MLP neurons of a small language model. Each row is named by its layer, matrix (down: output weights) and neuron, and shows model dimensions 320-383. Each number is 128 + 32 x the weight over its row's rms, rounded and kept within 0 to 255.
A block is one neuron, or neurons of one layer that tend to fire together. Before each block is what it responds to, as a language model described it from the Wikipedia text at the highest values.

Description: Predicate verb or adverb start
L9.down475 [ 78  95 116 111 165 116  96 113 176  69 194 147 135 155 101  96 134 156 124 131 128 112 166  96 127 146 171  85 127 161 102 143 144 133  84 157 162 132 103 170  75 166 118  88 100 115  48 156 163 113  78 122 134  97  61 116 104  79 140 115 138 129 125 135]
L9.down642 [161 131 114 116 138  77 164 141 136 117  85 103 163 148  98 111 135 141 147 139 127 162 171 122 206 132 134 172  61 120 123 161 154 118 105 136  75 167 125 144 114  89 122  67 149 120  86 191 102 106 126 164 102 115 174 127 149 103 130  74 145 135 156 163]
L9.down911 [169 157 162  83 141 135  80 114 110 123 120 145 104 148 118  73 124 200 163 123 155 132 148 131  98 110 120  95 114 105  74 189 135  90 123 106 172 135  84 194  79 146 128  83 135 107 126 128 146 149 171 129  81 121 104 166 125 161 120 108 127 115  93  43]
L9.down1073 [128 129 172 107 142 146 109 130 103 136  63 126 124 122 168 140 104 188 152  67 126 122 137 122 107 130 137 141 210  79  78 115 146 130 100  90 171 109 118 110 110 135  59 127 132 138 138 134  77 150 128 154 116 178 115 105 172 204 168 151 161 102 144 120]
L9.down1279 [ 96 135 144 175 111 184 114 102 114 148  95 122 155 119 178 186 122 164 114 154 110 118  26 169 125  94  82  84 161  88 115 146  81 161 152 173 213 146 136 156 116 150  72 191 140 104 148 110 122 117 136  59  74 159 107 105 106 169 133  77 143  64 134 128]
L9.down1319 [107 131 108 155 108 124 102 105 147 108  94 166 119 134 111 142 160 129 111  73 195 136 111 165 145 111 140 163 128  90  93 172 137  99  95 103 108 154 134 119 144 149 113 146  83 100  84 163 131  98 110 142  72 105 118 151  92 151 160 154 198 158 164  84]
L9.down1331 [156 103 142 138  96 127 112 174 183 115 183 137 130 110 108 136  95  81  78 126  95 149 127 133 187  96 107  95 132  98 154  96 151 114 119 108 162  82  82 150 158 143 114 127  97 114 139 149  88 121 165 175 157  29 154 179 141 142 124 102  94 131 146 128]
L9.down1485 [147 112 106  97 201 118 138 136 117 150 156 146 136 135 114 177 110  86  84 162 138 150 155  84 168 172 132 139 113  66  95 105 115  52 164 106 174 116 165 178 181 178 147  88  45 136 116 118 155  78 132 160 114 149  85 120 148 120 192  98 162 126 111 126]

Description: Mid-name word fragments
L9.down228 [128 140 123 166 104 160 142  65 145 179  50 138 175  93 107 187 148 153 193 137 156  37 160 171 118 129 137 114 131 189 140 152 170 113 126 113 110  97  72 117 119 149 115 124  85 119  98 132 162  51 132 105 153 101 156 114 170  84 125 100 160  91 149 136]
L9.down265 [136  77  72 124 118 137  74 144  96 137 118  86 119 143  85 143 133 113 158 105 152 126 131 148 131 146  78 162 140 159 171 119 131  95 189 141 114 165 135 144 132 125 136 110 203 109 132 167 159 164  51 104 172 109  93 122 128 149 119 129 171 189 190 111]
L9.down295 [116 119 188 111 224 110 161 109 104 173 163 116  91 158 220 107 111 175 162 139 100 164  69 125 120 123  66  93 114 105  78 137 112  77 136 107 171 149  79 167 117 105 171 102 122 117 119 177 155 103 126 128 139 133  75 130  94 153 143  86 163 127 127  91]
L9.down297 [ 96 106 120  58  99 130 113 102  78 161 182 126 119 193 126 121 144  67 128 168 125 111 133 144 144 135 116 118  90 161 140 171 103 145 149 114  99 105 128 131 145 175  68 163 131 193 120 123 163 112 102 135 124  76 118 137 111 147 119  79 113  68 116 134]
L9.down313 [158 137 112 172 145 105 111 161  73 141 123 127 123 168 121 179  75  73 139 112 131  78 112 193  90 173 143  86  62 172 129 112 162 102 121 144 105 102  93 122 132 139  83 146 182 158  48 131 133  65 122 140  93 130 173 136 119 149 110 116 150 112  99  91]
L9.down737 [115  65 177 157 170 105 135 137 178 103  78  75 100 145  72 139 153  61 104 119 160 120 139 115 125 118 152 113 115 138 115 141  87 139 169 152  82 133  98 200 129 124  75  75  83  74 111  81 139 124 139 167 140 147 177 157 121 144  98 107 130 110  95 136]
L9.down962 [169 140 102 121 107 138 141  67 112 171 134 134 113 157 186 124  93 138  91 167 107 110 183 116 106 125 142  87 130 130  84 144 199 112 151 169  26 144 118  79 170 119 130 107 110 110  63 127 117  78 166 156 130 101  89 115  66 142 104 196 148 140  71  97]
L9.down1050 [130 141 107 113 151 134 136 145 162 111 158 135 157  91 126 160 150 118 142  68 147 123 139 104 109  97 150 120 114 157  93 149 136 183 124 102 132 102 177 203  84 134 204 104  53 179 154 174 121 151 163 184 162 136 115 137 101 128 137  99 188 131 134 111]

Description: Name-completing word pieces
L8.down319 [ 12  90  75 101  88 131 209 171  84 125 157 107 107 140  78 103 176 141  82  98  97  88 129 174  93 102 124 105  71 121 199 157 133  97 173 149 172 189  83 110 125 139  78 142 121  95 127 147 137 112 139 114 132 129 148 162  95 115  69 137 140 134 122 195]

Description: Verb completion in predicates
L8.down1532 [130 143 210 120 160 167  92 176 146  83  27 179 159 139 145 130 145  97 118 176 160 105 150 151 159 136 115 104 144  73 162  91  97  80 126 130 149 160  88 146 172 134  94 107  76 141 153 152 115  97 104 108 145 204 116 112 119 119 190 112 143 166 120 117]

Description: Forms of "be"
L4.down16 [158 113 140  85  88 132 139 186 156 104 117 151 148 131 121 117 143  89  68 100 138  95 158 138 160 138 161 126 131  99 174 118 145  93 110 143 194  99 132  95 184 119 122 126 135 129 162  65 153 125 135 149 145 148 128 155 134 172 134  76 117 164 119 111]
L4.down130 [137 130 135  73 112  64 147 104 159  96 154 107 161 157  85 140 107 130 232 144 119 155 197 149  94 212 157  52 154 105 185 128 151  85 127 131 158 118 131 141 136 119  43 109 122 134 114 120 142  67 127 179 121 139  89 135 137  93 176 157 157 133 110 165]
L4.down587 [ 75 188 147 129 152 108 102 112 152 127  46 155 210 144 144 140  92 108 177  90 114 111 118 117  97 111 116 104  81 114 136  97 113 102 122 136 195 201 119 135 146 133 175 100  75 142 150 136 103 109 162  88 108 107 216 125  91 143 165 115 155 153  97 162]
L4.down891 [118 131 122 147  93 129 135 164 126 158 118 185 110 151 120  88 144 173 152 154  58 122 136 187 103 130 121 105 160 168 180 120 112  48 142 126 155 190 129 146  82 190  43 158 108  87  70 112 131 162 137 176 112 149 147  51 133 155 140 131 109 164 162 176]
L4.down1114 [156 130 116 132 128 110 108 112 136 184 136 109 142 136 137 163 119 166 108  99 130 135 183 138 127 149 152 129  66  77 109 110 144 125 127 127 149 174  85 192 140  44 107 106 139 119 107 162  93 110 126  78 131  64 117 155 179 122 126  71 116 226 186 151]
L4.down1248 [ 54 119 162 130  72 106  78 104 170 110 113 173 191 155 109 187 163 153 166 142  70 100 112 101 110 179 136  91 148 128 133 163 114 114  99 198 190 117 122  84 135 130  99 146 139 158 187 127 120 125 122 139 168 113 155 122 128 144  93 115 117 143 180 131]
L4.down1298 [111 143 132 154 114 105 132 164 135  98 201 160 123 147 103 111 220 155 106 144  66  97  41 152 105 154 135 157 119  72 131 128 109 143 121 149 191  77 124 108 155  98 148 125 125  88  73 161 107 152 140  72 135  74 115 139 102 123  63 137 123 174 113 143]
L4.down1436 [134 113 121 105 148 124 121  94 131 156  68 127 100 107 152 142  98 142  83 142 147 114 167 169 122 147 126 100 135 111 107  80 135 170  90 200 156 171 103 126 174 139 113 132 138 166 115 140  85 119 164 106  68  90 136  39 155 156 111 150 148 175  50 169]

Description: Word-final suffix pieces
L9.down46 [107 126 108  80 169 127 174  98 156 144  96 109 172  91 135  83 214  95 164 124 100  70 116 143 120 114 125 129 196  94 128 159 179 148 129 137 129 119 120 119 203 117 129 172 118 194 152 108 183 131 154 126 151 126 100  89 157 105 178  98 123 131 195 142]
L9.down258 [116 117 108 112 133 162 129  96 132 142 101 125 157 126 132 100  99 147 156  94 124 107  81 135 101 169  70 152  67  92 156 109 149 118 143 154 188 102 168 177 129 136  72 145 153 148  92 149 109 125 203 111  83 131 133  93 124 127 114 127  82  88  87 124]
L9.down638 [133  95 113 108 161  93 135  87 125 101 153 121 120  96  95  99 123  93 119 137  90 112  99 153 140 113  78  78  60 101 112 157 150 106 169 138 129  99 159 168 125 160 119 164  82 107 141 139  94 128 154 108 146 165 142 148 145 159 113 203 132 100 180 176]
L9.down798 [125 145 153 127 106 101 128 194 176  85 121 160 130 117 178 130 150  59 152 153 122 145 163 108 155 104  87 138 123 147 180 151 168  85 187 160 108 108 136 137 126 199 111  87 159 118 113 138 130 126 148 144 148 149 123  94 148 135 137  70 109  80 148 127]
L9.down1044 [ 85 162 179 138 163 138 115 128  93 128 120 114 133 127 107 114 151 116  77 173  85  96  93 140 166 122 161 106 142 166 101 155  99 100 167 119 168 113 100 147 108 145 138 136 157 106  76 105 125 120  66 117 138  59  89 112  57 109 103 189 138 123 125 124]
L9.down1115 [148 101 174  85 133 160 130 124  45  91 129 114 105  63 144 123 124 144 113 118 115 123 126 120 130 103  80 118 121  92  82 135 146 114 118 178  80 140 137  90 137 160 120 113 112 128 135 150 151 164 138  97  96 205 161 140 165 147 118 126 148  93  95  84]
L9.down1181 [154 109 140 147 176 135 184  49 132  77 111 144 113  94 188 115 138 148 161 142 103 112 133 135 118 137  97 101 148 113 146 116 144 155 100 102 170 120  83 151  91 193 147 136 146 173 145 107 112  85 160 113 118 123 121 140 146 141 176 158  92 133 224  63]
L9.down1429 [ 93  74 112 125 162  98  78  80 145 107  84 186 166  93 188  53 178 136 121 180 137  86 164 129  92 106 173 111 194 116 128 129  75  95 173 157 119 136 112 113 138 164 143 127  90 113 143 131 103 154  91  24 114 139 113 171  90 100 121 114 118 123 135 147]

Description: Modal auxiliaries and clause openers
L4.down62 [159 131 140 188 110 178 110 123 159 133 186  97 109 171 112 165  96 164  84 107 179  87 111 171 134  65  85 130 130  99 127 122 102 102 158 117 112 182 139 124 169 117 163  82  88 107 179 112 214 131 180  98 147  82  80 193 131 129 194 135 167 167 107 160]
L4.down218 [ 83  67  93 140 114 129 132  68 179 184 146 166 142 138 106 187 127 153  84 133 150 122 103 106 165 179  98 136 130 146 101 187  94 153 142 148 175 189 167 123 184  73 137 171 142 106 129 107 141  66 167  62 142 183 102 107 148 158 120 174 154 151 134 116]
L4.down223 [ 93 129 174 132 152 124 154 163 141 163  84  98 102 124 136 141 153 113  64 134 129 105 160  81 144  55 109 126 121 123 147 174 157 136  81 101 101 193 169 146  95 126 155 139 127 127  93  95 102 151 103 109 121 145 148 103 134 126 142  81 115 176 119 122]
L4.down340 [152 101 168 174  96 123 128 126 130 152 106 121 154 126 128 188 127 168 101 128 137 143 124 114 133 112 110 121  79 113 105 155 148  99 130 138 125 187 153 166 169 151  75 114  57 236  91 115 116 149 102  83 137 132 130 119  92 115 143  82 139 175  92 134]
L4.down433 [132 133 140 156 135 137  86 135 138 149 136 131 111 108 107 155 148  91 123 124 156 117 123 137  95 121  96  88 111 116 201  77 160 156 138 148 146 140 126 136  92 123 127 155 123 145 137  99  99 125 161 167  97 168 155 132 111 111 164 168 131 138 122  92]
L4.down474 [140 125 140 155 167 108 132  94 223  99 195 107 144 146 143 101 159 118 127  88 125 155 102 142 113 212 104 131 166 116  92 131 146 107  93 107 167 147 112 199  96 129 122 119 146 113 142 151 100  96 142 124  78  81 137 137 137 138 137 157 169  77 178 136]
L4.down1109 [151  80 176 118 150 187 103 107 130 189  70  95 138 193 133 130 169 173 111 105  88  83 151 127 117 200 173 121 116 122 195 128 165 219 121  89 121 170 155 146 159 114 132  98 119 107 174 135 154  96 101 148 117 121 105 111  84 137 129 123 146 151 109 170]
L4.down1342 [114 158 142 161 145  90 126  70 178  90 136  88 195 245 111 158 161  91 156 138 159 125 119 173 146  82 147 122 210 136 122 132 121 199 115  83 138 130 138 169 117 130 134 100 121 130 172 108 209 115  98 132  81 142 149 113 154 132 126  71 189 118 103 169]

Description: Word-completing suffix pieces
L4.down100 [ 66 166 147 119 116 112 118  92  99 133 190 136 179 117  56 131 144 152 132 118 148 146  95  45 131  91 119 152 103 125 115 140  99 139  48 102 161 112 156 139 135 140 114  54 228 118 143  70  51 117 152 201 124  89  70 161 199 153 107 171 119  77 167 179]
L4.down134 [ 96 134 107 128 121  98 123 155 191  88 102 134  86 103 137 151 108 116 143 134 166 113 157 106 134 125 145  77 102 134 167 115 170 176 115  73 126 168 160 155 121 143 114 192 158 156 131 131 142  92  85 123 130 116 136 153 161 104 147  88 164 129 110 152]
L4.down164 [116 126  52  58 100  90 104 121  31 127 174 125 147  75 106 150 104 195 156 159 134 159 131 119 118 135 123 143  81 121 139 109 150 159  93 122 155 131 178 135  81 122 169 101 130 133 172  77 157 112 140 113  72 138 159 158 167 119 141 112 143 154 142 160]
L4.down165 [135  77 160 176 139 113 113 129 123 150 127  96 126  95 124  86  52 122 146  63 148 135 107 172 137 140 117  96 137 174 183 162 102 109 108  76 119 138 137 109 132  92  91 104 105 152  99 160 121  95 126 181 121 175 135 111 125 114 119 140  83 125 155 160]
L4.down435 [ 85 101  73 108 186 156 111 109 119  87 116 120 121 130 143  98 172 152 157 127 171  97 154 107 104 181 148 168 102 134 132 133 179 112  88 155 144 116 199 120 154 134  71 145 161 165 113 147 128 119 157 142 146 167 177 122  57 176 117 150  91 149 102 141]
L4.down589 [135 144 188 126 161 115 127 106 102  50 148 128 142 141 166 127 121 160 190  80 146 176  92 185 180 110 127 120 108 136 180 118  92 137 121 131 132 183 113 171 109 144 173  80  91 182  74 107 109 185  52 148 128 156 108 173 103 130 147 135 169 122 129 236]
L4.down717 [140 146 205 150  84 122 140 134  68 178 192  48 110  89 140 154  70 130 136 116 162 102 119 106 137 110  67  91 162 109 135 108 119 123 139 177  93 113  86 170 167 142 115 118 118  71 100 146 145 156 140 166 152 116  97 156 164 137 167 140  78 127 103 170]
L4.down784 [ 99 144 126 143  93 108  99 128 103 132  68 124 111 105 120 139 102 166 128  97 174 150 200 162 138 111 143 155 154 171 100  85 116 100 122 125 114 128 102 125 135 129 132 168 165 104 165  99 175 147 154 146 115 141 108 123 137 177 119 112 119 172 173 125]

Description: Word-final subword pieces
L9.down275 [ 64 160 127 127 107 171 184 107 109 106 106 132 160 110  52  86  99 110 131  32 174  89  88  65 152  79 143 120 181 178 130  84 111 186 103 120 168 119 121 196 124 163 139 121 126 120 156 128 161 165 151 139 136  85 120 133 108 142 162  95 107 137 161 191]
L9.down730 [131 119 150  60 138 207 200 155  91 120  59 133 134 111 122 111  89  94 150 125 102 103 134 142 165 129 127  76 135 126 153 217 152 157  90 121 169 137 163 117 115 133 143 117 126 146 181 173 116  95  75 100  85 112 113 144 174 213  88 134  78 147  83 138]
L9.down790 [117 123 146 123 126 126 183 144  94 129 130 148 131 146  92 152 111  98 149 112 123 113  96 148 179 115  98  87 116 139  90 136 130 108 111  87 145 141 159  73 116 154  65 105 148 131 138  71 142  98 101 170 111 126 140 178 119 155 109 132 105 177 155 183]
L9.down942 [129 154 129 102 138 157 164 126 187 185 143 143 103 139 194 116 186 117 119 148 119 118  77  99  80 131 128 100 160 138 174 125 125 121  85 121 174 102 116 136 151 135 103 106  80 134 155 114  98 194 139 154  34 152  93 163  75  77  70 167 144 124  97 131]
L9.down958 [ 33 103 144 107 144 145  77 148 120 108 111 143 118 176 116 164 158 114 143  76 115 103  87  61 150 150  66 128 174  98 169 192 146 122 135 117 109 165  44 143 202 137  96 182 128  93 146 121 105  92 160 121 120 115 153 157  86 123 134 107  78 179 143 147]
L9.down1204 [155 164 165 117 122 187 177 169  60  73  78  79  69 145 126 124 170 161  91 120 129 127 110 105 111 137 136 127 148 185 152 175 113 120 106  71 173 125  99 125 154 191 128  81 139 152 168 121 138  81 188 148 187 105  88 141 116 138 129 152 148  83 100 116]
L9.down1345 [ 55 122 105 154 176 103  92 142 177 109 193 115 124 147 150 117 159  99  74 127  90  76  88  80 165 111 139 148 103 167 114 143  97 188 142 120 121  88 158 116 146  98 145 106 125  95 101 138 153 114 111 161 155 114 121 139 122 115  83 162 131 129 147  69]
L9.down1483 [ 81  84  74  71 132 106 153  85 120 193 132 161 114 133  72 130 188  90 132 126 132 112 123 115 137 116 131 172  95 170 181 127 169 121 127 119 138 118  58 196 129 130 149 175  99 155 122  76 146 106 140 134 114  97 108 182 114 134 153 163 195 137 132 209]

Description: Word-final suffix pieces
L8.down270 [111 112 175  98 110  81 105 103 132 127 101 169 212 116 192  85 205 123 154 116 110 105 109 120 175 143 112 115 224  74 121 134 111 135 142 102 114 127  80 123 142 144 113 128 122 122  94 124  99 120 157  80 110 161  61 128 204 158  85 118 164 107 112  84]